config.yaml
n_head: 2
head_dim: 96
d_mlp: 384
init: "trunc"
init_std_o: 0.0
optimizer: "muon"
beta1: 0.93
weight_decay: 0.016
warmup_steps: 0
schedule: "cos"
doc_mask: true
train_tokens: 330600000
steps: 11130
MLP neurons of a small language model. Each row is named by its layer, matrix (gate and up: input weights) and neuron, and shows model dimensions 48-175. Each number is 500 + 40 x the weight over its row's rms, rounded and kept within 0 to 999. Numbers have three digits each. A neuron's up and down rows have the sign that makes its largest values positive.
Before each neuron's rows, "fires on" lists the tokens most often at its 100 highest values on Wikipedia text that the model never trained on.

fires on: " "
L3.gate278:519440551534512539491491557409536497399542486496468563499490495505455555477527499477575488439549526469511499515518538444477541552526486546502491552507569482453480569580495499465433554468545473533507504513520525493523486368505514512406523483473518443473460534503468515520444484471499539470474517518546596458509481507538578500465397501536570511548485438507504520534510452518478432500466
L3.up278:448500506514523462588487459491479561494458461434477531522481485512447484534498481532598456539436609467513514492525548457487453464518479508467421569485500466420508608448480529473526517501493608500503523492506579467485507486528443433478478509485506462490464461418529500528449435499415544526492469519499506506462495484493507498475503512538536473465494492574487506515488455504494494575566

fires on: "E", "H", "P", "L", "N", " was"
L3.gate223:530536514543485555519493505489502501496594526519525478476551534487436459446509559474493508537465511557556518446421454545574514510510509542492477509497610493520443530444469537520469462478549577527496542502441588449409513450432468524493488491427528466462459487490561551534495499504520495485475487489553512506544531425440511470443504496518470478551471479534551558498509492472543426491540
L3.up223:508429479500466523481420359501461510502452465480519539514544514461499530490503493526498521586492538542511505498462429551513468557568495458536442448551510474497462464399485512514493518563507480506590479573513535529518487468472499497531439497578600532533490522484499468518566532485423516422500521576511474525484541541506495517473376411516506476427531505460544495476552502538461535535516

fires on: " on", " \"", " “", ";", " —", "·"
L2.gate14:495543483612523478493566449516501545481464497482521552498532464422509538418483512495535553501412555504464485519511473494526475507495500469562484411486530552494504469444552513519449458499495548511575500537503471552510505544576495459469434465567521466485460441467465552547564513519414483593531542436512482455455483482508416521528441513507555496509516475512468509536513499416439585441546
L2.up14:478526496465493468452499496614457439481509443466484614482513467416524532446448528532508497468484504504425491548523418514478558487442514456580466460485547535529533503505503478498558420465495547450531499509535476501482469509556543549464455419552533480537517461489506486451599518555507426540516465487523516493547515518493525481510463508484549469491417446510505483518536465516518581528571

fires on: "–", " /", " In", " &", " in", "\n"
L2.gate360:496545447495518466503431508481567484484491566569454447539483489478566548568569537467511506513515525463462481519477545529443474544486469510453469509510499437503519524524530502405494555565440551443452451501529486549443506495460406522538408498537504464543492483594494495428515522480533468441501503436425541443585480446481537443549502444545488480541529445514521547438520494495565525553514
L2.up360:541563469481520452502451502476507516437460510493510480502549496477557538487423524583487474461472508498469453550547553546455513518468527475527477491443502507525470506543528499478503487607454542553566450527443513498497450560465471580494509412511504462518514527573562437534483527447521512552462465529510606504502541543464545488482591488523463463508544556520512489458444479602502560438436

fires on: ",", ";", " Award"
L3.gate120:465534493453446428500495553494504541481522504492515569533478506462550467468497484462507562472539476458536520513532446509457433550514544540507463567528528473477518512448552454534514487515442551549471521516400436440490507514550456457487405446477475462528495479489490567531524504464524456528440526454511557451474525402487518469495512497574494473434534565579477512457497535492419537486579
L3.up120:468493493544469455512505509607453552533512552441474594492531415499482474456471559464528506527482545445517514474494469498504587540516461538448497536526449471473534567470468548502492472533476558562490517517454511550474587462582426460455511486494510481481533458508472529515542472513447504493493540414513547449472535519544563526504466432543521453485558432440453468482579522538499516500549

fires on: " first", "'", " had", " and", " would"
L3.gate124:532434502535464470508486532539504508499553511502524525493559558475503479492515532522592524486507518411528535516417501528502523564424565424545422539553497446521488491521481558515522499500455470509581486492520492454460481462533492521499422532526491452509516581518493511482488485474489603519444433562545553466503453550570546520476526568483455466546509449603440542537515426507427455553448
L3.up124:533507519504511473514506509530454465519556542453473551423582504556511537456512527457515542563495441452533454517474465488485490584524566496472526535493509562537524507487511507528518516485489515488539405546547540483464596458475497518517457522535518450490471495514472586425502567443472569436467571462497520470515416451471504458458496543430499471519498466474525456608533480523490460496511

fires on: " in", " by", " area", " the", " local", " within"
L2.gate231:438521523524538480476560609435495565516444494529445549520480509477456451552596455488546574487518467432530490505550527511465494466450523504435492539462499476416514559524622519558489513470566491498478491522483485477500499560461446491479471486501537492526473454477524607503515504497562525574555526562511469491503523520548564484445543520562520560459538503508477537420465516516461521497563
L2.up231:516487571502536518551463505429525538475486574495514529467499460472452532474494516538541574519507507477470511440536453492507498479428468573451562484547436595519533488529508435500494525528491431517494523484488542582612463488474528536532516483449467503535468425578509534539524535459465564530496471543482448485483483561522432509502481583503510481459509517539478517462479464464547500507567

fires on: " for", " |", "\n", "===", " with", " "
L3.gate202:544458545510425572476548427470480543495411442536513532594552550432487571429525566541464528558464477560505519399490535513534515546462476542471493529524514505532568481426486497487459566481461464486474436503500550506505503470448469569463469471498448514425458529463544480512549523483474569545568506496518523493462439487474470481548548505522517457523463548449539502489541534456461453515461
L3.up202:510492471418437466515514506531497577471467496503498453559420485457394507479515496538532545495500471479506469527466486478499467544551527552452407521501508457444483493468484574467518508485529505488534468599536498586514496480540399459449529510431542485551426502489539469590515482503435459533537531457487488480406512534521485541482507508506447464562502509470492452497529512556468442492566

fires on: "-", " un", "\n", " ", "="
L2.gate102:515417494433557456527537439543417550500563530472468447553474494511486516476501463529568499455463504484528511453446498468531490498459545493515493399497503545516467580510482523558504480530485499454477491507479452477472447515511477454462510446564536458462526474491432501460510502537503502547534516478488486509408502507524528534490484454595484494474497542587473551398470448470540571415501
L2.up102:539493460517522435460503494514476545553550486451521484521503487534455496495516454547607482441567525488539460595393472455507528437440539475603492523475456523435495551451548509564478527497466490502584478485493499408494515457511506518481522544539506523497509520531486539540478576465583499486514545485488476488516508513477504544497406556487526547440494535535487518531533452589530520530476

fires on: " \"", "/", " “", " Los"
L2.gate305:504557510476530513468574436528435481525476533499561611519541499442482440481532419587568548492559487461478495551498452498501447461490496520569525455486452480492494442453500471486500459479478449439512500506478472559544520460503554511501467448516499452509471516437507489522566597463565517559561543501497514507543535433584550505413430427453536490492507437505477426502501469509520507492506
L2.up305:503515504539494521491516454554555537458574473484488616530394502463535546555564465496553561554534533465538514492493474535510501510483501452477544462519544495545449488462490539556538552546488414469490432488534550605520534471522518468528457437419521531528467477515457441500520502540468496501521493514502477429514465504517483530532403446470553450496509484497477489507567448502484476494541

fires on: "9", " was"
L2.gate292:511463531497484527453491499552520468512478453570487470510484533522456550506474521518509522501495483551522500459469540543511519452521495475498463556538469427474466491572478545556579463480530488492485529502524480562507582442455521550437460513471547507535415536508496455522472529477463519578436513538505528457476505552619499542495486544561541529466485435574491507508500503496526464477466
L2.up292:558544440517463527439567449552520495457472550530495500506548499536391525535496535480496515517524526493490535484453467518498500491492550399433453547463498540480499481507424539429552467490527452531446552488487464466477530475453417482457524488501530535507499511502518523470442465503545520514435532469491485545552511542525602470471490478533452489516513422462486603453527499579517492521504

fires on: " such", " or", " Sc", "ab", " Ab", " arch"
L3.gate236:527518535521533511449446466471490511556505462499539498525487603486490522441465429538495465520483507514512456485450529532456566469503427483466505486604554465579525509456480515463524498490490564517510518467528475477531507490459516490487508502448568494529547510469520510512531515458484566526466471566457583465457438519535483506507497517483545573488542493510517493525522469490479556456490
L3.up236:550530557520520558476463567471514499487467410460439587463454491516551532522414383496496492465509511533448553448475476465487499483497455520506493495465446429476484479546458456458597489390518501561501468483488561505477498562433574565503525524478541492471535520529512505564442520461522540452485485561492509459522456513548492529460477533495482455490434465488479484473481514435493496469530

fires on: " De", " Di", " di", " de", " du", " Pi"
L2.gate245:560508447516532477481455554513476521512547458542460530543475526484489510514473454548490503512498504515429527486510496543447445522547473472573504448469457470596455510504494427461479511492542470489443431396504541550496536546532498528476473466547490495498511515481569439529564519424504501541579530571510491512509524443485490477485480538447556466421569543521467413491500478523480516582472
L2.up245:452496432574485483476468543547541495547524503535458493537497445496533465433470411518460498461537511524471458469466517535387521495490466516613513472491446518528456481458481444444473515521531493514500444412479466520506547517496511531457494510531428431527563481472558527502509480463483528506516503475502489504419550507577499536472486552455455522435523484519462411522501454463496552519451

fires on: " and", " was", " is", ","
L3.gate165:504494508536580523481537457502539485452555445464469505544469507498498492495522486470528472532483583432487535473409489460539509532550544502452465486561532492463446485560519543485562493531473481440528449491566462431421513514514539505501491449433524408483532545501513474518421489467474532498528547480451521567458550467522509473533488494426611511401624530494525532457474505434457515501514
L3.up165:503488457510469444480532537402502538531521524483414484492518493518459463535504550494472490557439474491453484475466478507454496505520592504487480445506489515513574506518512477417516520477445589463472507501437472437451474454513480465542514581472506497444505458549514439503492493452560493521523513460496463576433486468557468483523476422462496559509485525417473541524475433517538481542580

fires on: " |", ")", ";", ".", "\n"
L2.gate299:513497519506542499541501532520498530468501448546507528453421512502515482489490498485459497497492539500485503485473525525508542443467480514457498468466510468505467466495571461525457474468505541520443498433509551482483442468532497460505491504486600488530463523539456572470581507501526434563444449499494524568455454427480462538547489509511538477548479555493388533464505494445501592455543
L2.up299:516441378461474445447522490511480519529514505500522441515558468509505533504525506495525512491529484461508492502510507518517539533509411496519444498458462581523498588515450479543501478463444463502580559522514565536451541500469466456503481414475501489483569455492509495561519558547472403430508521519485479495453541519513543474498501488506519552536535526437447457511486451514408460479513

fires on: " |", ";"
L2.gate283:458567542487546408479551495502464507504452502534505492521404534515522473480533508440494446405518507452496510470457509401496571518502489529502498524438531506462469477484506476503528554464454525528467556504514490486500502488597500463509506494492494489513488502531555523582526524520513523504471578539489536541442442505499570517464454493485533466556507500474381511485524538487537542433523
L2.up283:496536456484600467529526542522507446516479506532479573502451593506489510453492511388462496487480496438477504418475446452440545541558450546474492528390445542463437505503490522523496505506490525491453523488506523488471481492555461495465501438439495481466464458526516452490572527550548451521496540494484470573454444437555505525549471532488512549529454573468429489504490532433493543430485

fires on: " con", " Con", "con", " in", "^{"
L2.gate348:506561553527530462564421538461506541452504560451507506498513527544432547570475559448454539459504488442439489536539490550437518516512510515422448433491491482444467553567501430447518554536519588504441461474545427533490446541492489524522434472513444533486452473416564522525524549500497532514541480538542422506430524448465525500519515524499483514514452486511420495474432507475529520506479
L2.up348:476440584539506500477479492439584517565455546481475484516510524565508513554468609496561479505450517469497550502442501504529516484503461505484582448461518508505555437525488493529473497447515634442451508497475504478585545438460478559480441544548468501505559486491488495501479556562534538498547538519506464495497511514515514489517568534560472537444450456502528497482460449501521499497500

fires on: " /", "N", "/", "age", "^{", "6"
L3.gate260:487457501424504488542512550474509443453460550488541504557480501461526491452436494549547492530488494513444491474472501554463507489499520504475508505508473408417499452523451489505396479511475467513487491561467530425496521476461445499465487443442519434553482567505461506477508469514465483494445447498489502536477474482549534527552472513494510496492568494456513497522472505455495506455496
L3.up260:493496477452537520508438484590525568489458474477584511452484434511467498501487534495520551548546525493460495487537405430453502431529521535552475506443521464554543512518440460479508511544513454512478506586503474526463508431476500541459508386507445504396536559518486483471528550518465577525495424475520463514434556474473537517500535543528546484379506464505563537496473508455506502552508

fires on: "o", "te", " pro", "acy"
L3.gate324:462544513486546426479507494441495470421497505550457499507506484412545525543464503462477502530466446465475515552485563505487517457498443507483501413526547530530498533536432518493543474467478507499451513529509505493470468530483521490523499509461487464497512494486495520455524556508464477557528419449453449394450570470514543539446468506503465494498469553428428548501525495514526453566493
L3.up324:503491562535518554510521526458518499475564486512520547461590502450484534552496509470474514410477460506504536546489624509568513490478502439509547498523573521572486422473495458509583429528450473506504501472446441516449530532549585505493519501510441471545542434482444560493516505555499557558487416472445538427546505466382521474532486477469509518495456538485430449531570506498556501536515

fires on: ";", "="
L2.gate259:489419475522521443491564431571517551487453580538523547535462531501431458478475472472564516481508510524525473483470564454528528506500475460474504532431540480535516565448569472452549471564482486537473552458492505480482440527522488401515513526523515535496573472482446482528486502487568473479486552455558497471488443538492538490542499471515538555501466475458444494503575502545499600537499
L2.up259:488526437461488475519528545551456382474494533483497511482472464491509485444484538554458488541522553435515506582510483430536560435444483497510454485459485481461415481505453451476521509508514488552529545562462481491433514481517487494476539524585597492500472495445511517524519449507490420540485537490476500508514432538563575421541504554519532494525457551497479502513536457494353466478540

fires on: " ", " re", " imp", " £"
L2.gate324:469609502569546460516591582513495506472450441493510542629489540557451498509553503474466452422510462498508517579517573471512492514551507526494479505574474508395550533466537539513470524446521446472490466530477586519519527490499472548503511498465436499490474593501519598596471484445481513467456533537550496494455431513424562503512457509485493497533474488511490512528455527425491545451436
L2.up324:522434546467473557528435459504543473501503490476493525545514450463560530517544573502559517535475556495560523467474511512458492505447508493500490543495516584562502541501539496493489499535471409528512533586472528457448525445535483492565467548540478530559533483491554443428475459429455549515467530466519500518503522571540455487563428523555531544454484476549419442515514542533438479515591

fires on: " is", " (", "\n", ")", ";"
L2.gate202:500506497450549481668495449495538471446530428493480449436438515499480539472482493509520521468542502518495506508399562511464491542496474503497503499524464484477496476572530455528510471439446523531525518448455456499496461410575520511524556481448498479524500530544466551481569528532559434522569509507581459487420460507559499550516507513520480460538496550480487489495527454510499488462524
L2.up202:472529504464481493542499554431471522462512504442399463492519456477499484475517497484501496482459466471456542496511510485555405473481487501490523479495481501472433508541466441580526472450470452443572532494540483504502457488474574497442541462503528473483441481578570553553517519551447417458517458525506470524426521510444542473585544489434513461548464429555552474519500497495520587450492

fires on: " a", "/", "^{", "mus", " /", " top"
L2.gate190:527552520480487487491573503489501473504442491556493527497487535482580431473476473525429555549569472413475419470458403518579485490484533542461562448615469478450505492477489545451555466464494493538461533535472570471522515453521461514474564444535496536457463553512437532516504450603532473479471508474413534497480539434478478455504529533413569497477539498451544485515489505439417488504503
L2.up190:536431427517474502559398477542499492441429542501472511509522525484521464570446460600515529516565529488536450503509556448492454500523512483513521461509526442560573426527504473510525477531489460487580516488536490478482532481465499483395478480467488526479476472442523525444408530423487487463456466479528517543409578569456558496476452427470498440477476460535499483511469509471479451555517

fires on: "=", " season", " area", "od", " (", " tradition"
L2.gate273:493516503464496485451581450428530562543469441528552505502469443507464468545429447465471434502468528510503531472463504470565496477533458442436510416477441508498451471449492510483486549512550513462432548451532574481454457464475481438444469484464503425549522519526474508452507415503529500535473537513462523454480477505479493430547483441473540459507585443463472571510462492491517515603558
L2.up273:478484518504545466540520421528466534532434612456446483537474463501495482502471488517474459575487529524460470572517503490468553502474532418564543495410572506455530544436530570477544525547492558514563458495483492455470502523482467501537487506503501481474514502474404508539425536464516523482471516496519499435634531459546518537514485467488601540497536533485520544482532524535447516523501

fires on: ")", ",", " =", "),", "1", " ("
L3.gate95:545492521520469458518512502474484597424495438564487462500540500396488555503525438457472507507597517457513525566475471461555442498438519555481480567492426470480493521521477556597544506451482452510530471521500547515502482495546564603466499474513487444519467470521482478510473571480470537442517481522460506462530582490529484534493486496500499460572450505541420430470523411514516476486522
L3.up95:501434506444544463477453518533441565466510500529429511476495471485441448561510464447486478564481414491561471431482565537541437541503553585501547445446428514542470487514445505583546436489483518522509571532505591507446563451443564465534471569534463510474508508496473559493526457471564520456424503512480478565450450520496485488449526505471500533559449550460482504525492557508498560498518

fires on: "\n", "=", "m", " human", ":", "s"
L3.gate341:540464430435478449482415511505466427520486538482560477471486514486421461521495465519569505496535487486542443475517457509477519498483528432503510437543426471536465488536543584535492546540422439523533591491542483572446479552513460469472489535483449481490429503512494500435466565487600534499515526520478495550534508566529553516583512429476506505453537523512508533485482476435524492543520
L3.up341:520481486482466574512486550467512528513518485498447462473548465563493536492430512538486484566502489489508410575481501477536562465504518458521523519485500475434500492498512459533547580583458544460497464510544566496511482528497465450469476488454470440526508449559479557500516432550492575507504554540479540493546522447485559512456513480487543479565482444559457505487464447559573508532575

fires on: "qu", " Qu", "=", " close", " ", "vert"
L2.gate335:487395549460442493519472516456498494479574512483481510432497514509473557488547529518503430467435601506549512484492597467545530509514550503504495476429494515528463527538498535468498487559427401470486509502461470518516512502504513477492474511505519438495474466484426490560495519571569453501507513475461477532512461534479556478497507503503531470502499467592590453524580504517530434528449
L2.up335:500513459553468450444450452566527519520519526511530515543455444504556515514562565498624426404516491491456501519496587481536480505472461542519578504486559502488466508509501522576494456543522562533435490439430448484522529480496526523466512498520556487480659458477551487594563508510526461469514525458480433455469507470467521501464500509442526518504489436530544504555519469525461522532487

fires on: "."
L3.gate270:564517535526477591445534517534491531475479522581542500485463485478462552460520533483481467528456478526493529464449455452533473526492465513501519568510497497526483499509465452464557522470498506564487480487532529493494470521540460476482479508474431418531500532548474491470549526412472550553485444488479571472477525459449592491460478420497562408456442503464494568454512459504493574538468
L3.up270:431510531497451494471445571578441468499489529523438530524489508508586562515466552461520556507499450522470513495495508489540461580494436490533545508485543553486491528503451498502507547449494491479559451597542503475493504512544507519484494513529478479445511474547536561569483523509513498522485452422474482493503512519484557467441469516517477498450480535447424495497557537430574546522522

fires on: ",", " and"
L3.gate275:507506481509498414519461489489464554497585451519509598555507520486525493469510507472490522499545509458525495498495586503489484445562599540417424549512489432494466495451474468496511439546504525516414484499464551480471503526555464435599501557525425444481491504497526513526513555452507510419458480408498487470469473508568528509516453574487517498443461484516532496509508509447572526544439
L3.up275:581490432506491451453510480445482526498508515503422508518488472535488469614519548569460519551475533510549424469601554487485493554477494567446421558489496479495563515530470548468509534533517593513506493532497579491492515477511505510500445562515434512503530466513437531546481540497574475448521570492521493494530583472571515474561420470464497535430509429486535538478529465490558512553541

fires on: "th"
L2.gate291:564536513503428473518544479502509539493497435491558495467611553482503517535471527486525417470491457499447462530548505486536505559551542445476532540505482551536412529506460526500496532466517580482529510463505451578520483462505465444494494522526472456483532509494503569517605489509509461476552553523475568545479509444531489545541498482444493341507512505473529479487498480490539498500545
L2.up291:532530592466490508445502438477510495502503581493497502533538482570525426465500450471415516509500483569518457522460456501490488541461521583514433517523553476544457505580521493476545485539493503444463493553546500598483580509571565446489500495555503558417549481551485487533470438546461539479461501516500465526458521525534497549562508472522500527519508478466508549532489532505508426463496

fires on: ".", " it", " It"
L2.gate120:475507455501498496468535454512462441544485489590471504579456444531539475495554512433457443468490499495538487505465466462494518523445535510438487452484524462473458517496524581619496528487502488502507513510523513470451501488430482437441534483452534460454570480540557429564504525579498458510508489503510496470597468489553597462491473463523506503562543494505503590401503510524508507522405
L2.up120:531557421463484557432525480517510492503479506441471451523557406485544456514475464533494471531509506479554505534499463483485499541457578567482469503492498485537473481486559461579562547502519454455451514475508521479494476522483560492432540516455531478487544563424496444584458471557446515499487491523520592487530483513487594535448489511458526496544503491490491466484524550630497468483466

fires on: ";", " pro"
L2.gate240:496498489536482527477461593508530549475509570534471510485555482436517489420459509538453506423540507467523507578495463523448495534503460569436514430504604470553498540583561485462543515507539498511466538403464503509515519512503524527438482530537515519528530510397490457410459534457522423457440499508468553466517569474485519558504507500527530511484455498492454470532466517491549512504498
L2.up240:490477537504534468459446518514472471488480501493481579499475410479520493468466507479532527480529598486557547584492473538502515513429491495501466438485539441526455510549494511515546540491478506584489584473496556588505466547484487485463557466550506551541490465425443527487506464463520443496423558458525494479516489563486491522456562478574473536475451515516500456534528463495496538424435

fires on: " |", "|---|---|", "|---|"
L3.gate60:525529512486480487455470557468496502513528532534444479450522491535495461474450554544454449466465456464503445454523536514495401568483528556523463522541562489491452531538514478420482501504535491514478473541484556472449493517530473484539451570428474474506476460524541526465463482521395523449474485437502530591503499498515468431465559497499492475412423467485527497540567518504540503516515
L3.up60:461489517481474587465484539436456493479478472502536473465446428506477484510498425538501433573482441539529465489495524498494517508472546450507544496469437465531566508428534488470529492506502515531447486542477531499547477488466535558403565564553485489500471435514409515519497517537621512519476470473477520473522511394495517500462445470437493548448500473542481494480478538532535526631531

fires on: " temple", " town", " village", " church", " house", " city"
L2.gate65:541486448461514431522518499453495516533536431446446469467580448475481457507529555469560428454513493457464484483504540464483542506498449529538500445517558581563515480533460517522471522483412516550532436550457494579456455515464519481517451490511529434514545464529565484458483525573478550490444450460522454450494581464477453460494486457500498496537546530552540556507581526467558512514478
L2.up65:489478464417456466464559470428495543532472469489466565500526471509425526515496497520503433429561494459503462446493555406582492537463435496540526480464500530529522516494546530548480501519449447528534446462439465532544539545498552527502505475466512499528536476424521507462474535563468460461411491518496462461536575536465510479488488516510515516476597519531516488513578505543527490495484

fires on: " and"
L3.gate251:483563422488526515545518459478448490473549545481491545504432528525506503499443526452509486508446458444542563492499465513441427581549491546431430416555579500472415476481532493558553454468498483558512423473464520493438498536594501453586475497460513450430453507562496503483449539457512518474445538501486516470509451488511527417547462555512551447578570532444464520537537515516459517547499
L3.up251:536492421506483462470468482433510521475536471468550574513526525527517488429436503487472487501582483477526563567418533496473535479481565482440492547478477538483529460496549473493462442503520531540466466473443531443522519423508463539520533503558551469484456478472534530517479555431513587516496569505494521518543508565435573433507445497542494500472528578482550562535486526563481501504442

fires on: ".", ","
L3.gate118:583487501475505480500463513569436534424525473631534504497459482496488546482509446493492594432511489506484476449477517468492489529529461541500451537497484462469495540472513504535526474479510477506521502559488591510415539498523529495501447480538464520483496496440493530471499551508502561470478503484547519430572484465492526464489466526495536403473423474479493525485524473450482501564573
L3.up118:549495505440429426461553484540454574477479555519462471481471448504558465511503526470517451498510520478507452444568506444501553530558453529506513526547531507494531458504427491499505541520499519521488527541570538490441466414477450560542440514474418507533449447590508516582495495479471518548532497482526458462464532524490489427498545459478489474528523527438501507490473514436593498524584

fires on: " in", " |"
L3.gate301:486492488506523537463484563495527501495481552488468527543524530499493442439545581524521519462442461432506521579569498558499427536490538572499459559481554455456426500494524513407496450533535460524546492511474592502538547442492466442397478505474520505521516517530536449467475529455530436554481505462434528500532511422510542495410478489534496534460529472514509469471486464594497495519591
L3.up301:487542498567478510476526434600545461468505546439473449530447486450512521498496410451532544517560448447474489477477545537443558449523582472485545501491485502524442544523542495529529480552496414471520512463515563481520533452438540553474495551473501529505432471554543538559534491494551473494503562554467507539513455513499455473430499588505516566537448487506496411491597467483485552446470

fires on: "==", ":", ")", " ===", " art"
L2.gate137:517482504543461397495526480543468534488525468507475490465499510470565518535445454551512559508517481511443548456486434546412515494451544461506501531563515514505505453519425531521461531472465489495417513516469591504525418522491514492522500496514466445503450513491520563562554515559536577481524472495535558561505496415601557525515474514430460513555553479538495426537453477501553525500489
L2.up137:471542535528499428518547454465484444473481451491469551499487531473481499483480495578561502439465460490481487502491480473472545470492552482551516507471494543509499532446470527547465500465431483515549509500390511427526498558473486490551500519439567453516479510444475483472502507558542502502553477496523514548591523486483515527494476567475466435588471622438490462515516517433436570416494

fires on: " ==", " ===", "====", "==", " family"
L2.gate285:540493599486525529497431514476509515500533453481530468370497515495510500562454525535498488480465447483473487549470481537442481466394523439500514516526553437448529476517470491502528606501474549468497460510516595525475448431459463440587496490465490410505528494530506466480564445507465559525452515491429514537483528501511563503544470474510489472569477472478500524506439511521468466461549
L2.up285:507469556460499527447483462439537521569490427493505512463493461527513510489379562535582546518477442517508564524514491517473489456450522501474513448577561486449507446476474535508511633458504468504541524530468552542499502529515454518514543459453484511446504535504516398502512513506457535476471473545415507519497558500426483500488473468466470478539535504494476434455487511485508478507555

fires on: "\n", " Ca", " Un", " La"
L2.gate256:565528511446495502501437462527558500541576558479459447475485449553520517530549517500489541428506522481449420433542444532477525489484468507556494476548452489575436486476433525519495536499536505500440484430511460525512516482580534598478539447484484477442437503467511524425547482547523539496498504508506509540466534450483586512571551533433450557578508466591515526534537483535527557557430
L2.up256:528509392461483503493517470590504550548515530443459451434443439533531488521463518511485463455496560499493499404584469465553520521483543514503518533525415510530480480480509464541528509542471529491500539482478516521590465490542475512461417490476492532448458421541554611491519457524506554515506519576538607594409504429502583507529538479499473486587470546487503495502534488500548558550524

fires on: ";", " –", ".\"", ",", "\","
L2.gate347:518565445521497401511531473440499437434452488541474506476486563446526480476435518529539376498486493508459451499523561516534514531563517435505465461491521532573502513501468538462530493438433437470553558501539474538486481541540509451533489464498500443492578579553447509515506551561519452473500497520503522560561506489542499548525550451466514497518506567542466536506526471455522544474462
L2.up347:464506471565545517520521555524557506411477524583495476498497515437509541530514476476502435507456476473597512507437455538524480577513526509510471441440445518480409543511567444529511554472491480480568522503541511488483470503465464507484587480474528466493528480539509534497527500482488496489483454451519510482527428507488476533518556519512499526538548550535425553466560399422450543500478

fires on: "\n"
L3.gate216:518441454474505487506401494485483505461531585538510542445513471548486518530449446501531466491547443492536480537493456548512461504519498460466507477532523435530490451535517505532446468561467558528507470515550494500468522526581414519508475591523495525488511465511440488421533441504532505555471451512485469462543550523524498541535519592519523556489533462538464514480419537526572452482509
L3.up216:519576473504511551525537553547529518523499468427520519521503497446503506496580508544408510528464525474510488423530568495478497511525446404529456463474464518521487547460494479480512431517472522544511472526460590573458514517476488499501470542498494515525516459515539577546521455534450438492500488466521543516417503510528521494513490445510481424534466484603566476505498420523412554419507

fires on: " with", " by", " that", " which", " while", " |"
L3.gate289:458474455478476436492516505508431528518525533489502490465473523552441453432482459466477533538510497391543517486483511485484461502471505557454488523451488517535409473506488459567442431476484512509499495578560511557423514501539446467555562484474503492478548458448505475473529508535476441528494513490489553504494484482482533453494539493476460473477458460490535537471516439535478554422539
L3.up289:441539523470497500536481559476480498511479537514475441518509531475552476451468469519514533517522457390481475515463506533452441556468479519429504482469497490538471420568575475522524512482513475521464518536557560523519453503529539546495498436509526401504503544505508490428462546494510521527514589522492535565587402512460525514479536528431532482560427519479498502453503422508411590442465

fires on: " It", " there", "It", " goal", " it", " That"
L2.gate152:508482402558469504526467508516523488527507479518469495533494438492465468484557450451441509543522534504542492549541524445558541492480502452438457578552454482510513494468471560533518487451533478535466462567542510606473491540454528522466539452458488461541415510540502463565532508500501522501471490520499487471446560475472487511577485520413468477475501522576552501430578502454464518510527
L2.up152:466585491571502533556571513541513452558538508552449540484528456513557507458552532494467464461452554490538536501482445455504512554558450497509551523465576501489464546468510497451543493477531548473517570478463603473478501513467563484379538539419519539483544503507532473577548505422475459472461515486532538472501443498515571445532432502476524468571524458502513555570507550461534455504448

fires on: " de", " De", " since", " Follow", " by"
L2.gate374:449462446461458486582515617593510457500512487597495500513499519533468464469564475510495495490488535466521472459516491553483507504457528590504511528525542444478482510537489476572546488516488431539509502513625491527512432502537463520538485520527481458517529545526473499509526486547454534484447496489452534494530557537409467464515550556492484469524561504471446548479510428476485485512481
L2.up374:446511491454487528521526486621575397506506530542490511595490448466541522470528485547478567534498519493505506420516481533454555467479407529551512585530459478495511476514482469514500543546533551527468463533592514529601543522525467465473507546558488462545509465477564515487544487470491471539470472447534517442546434451558488511504481578510481519529489453583501486556562460456439504459507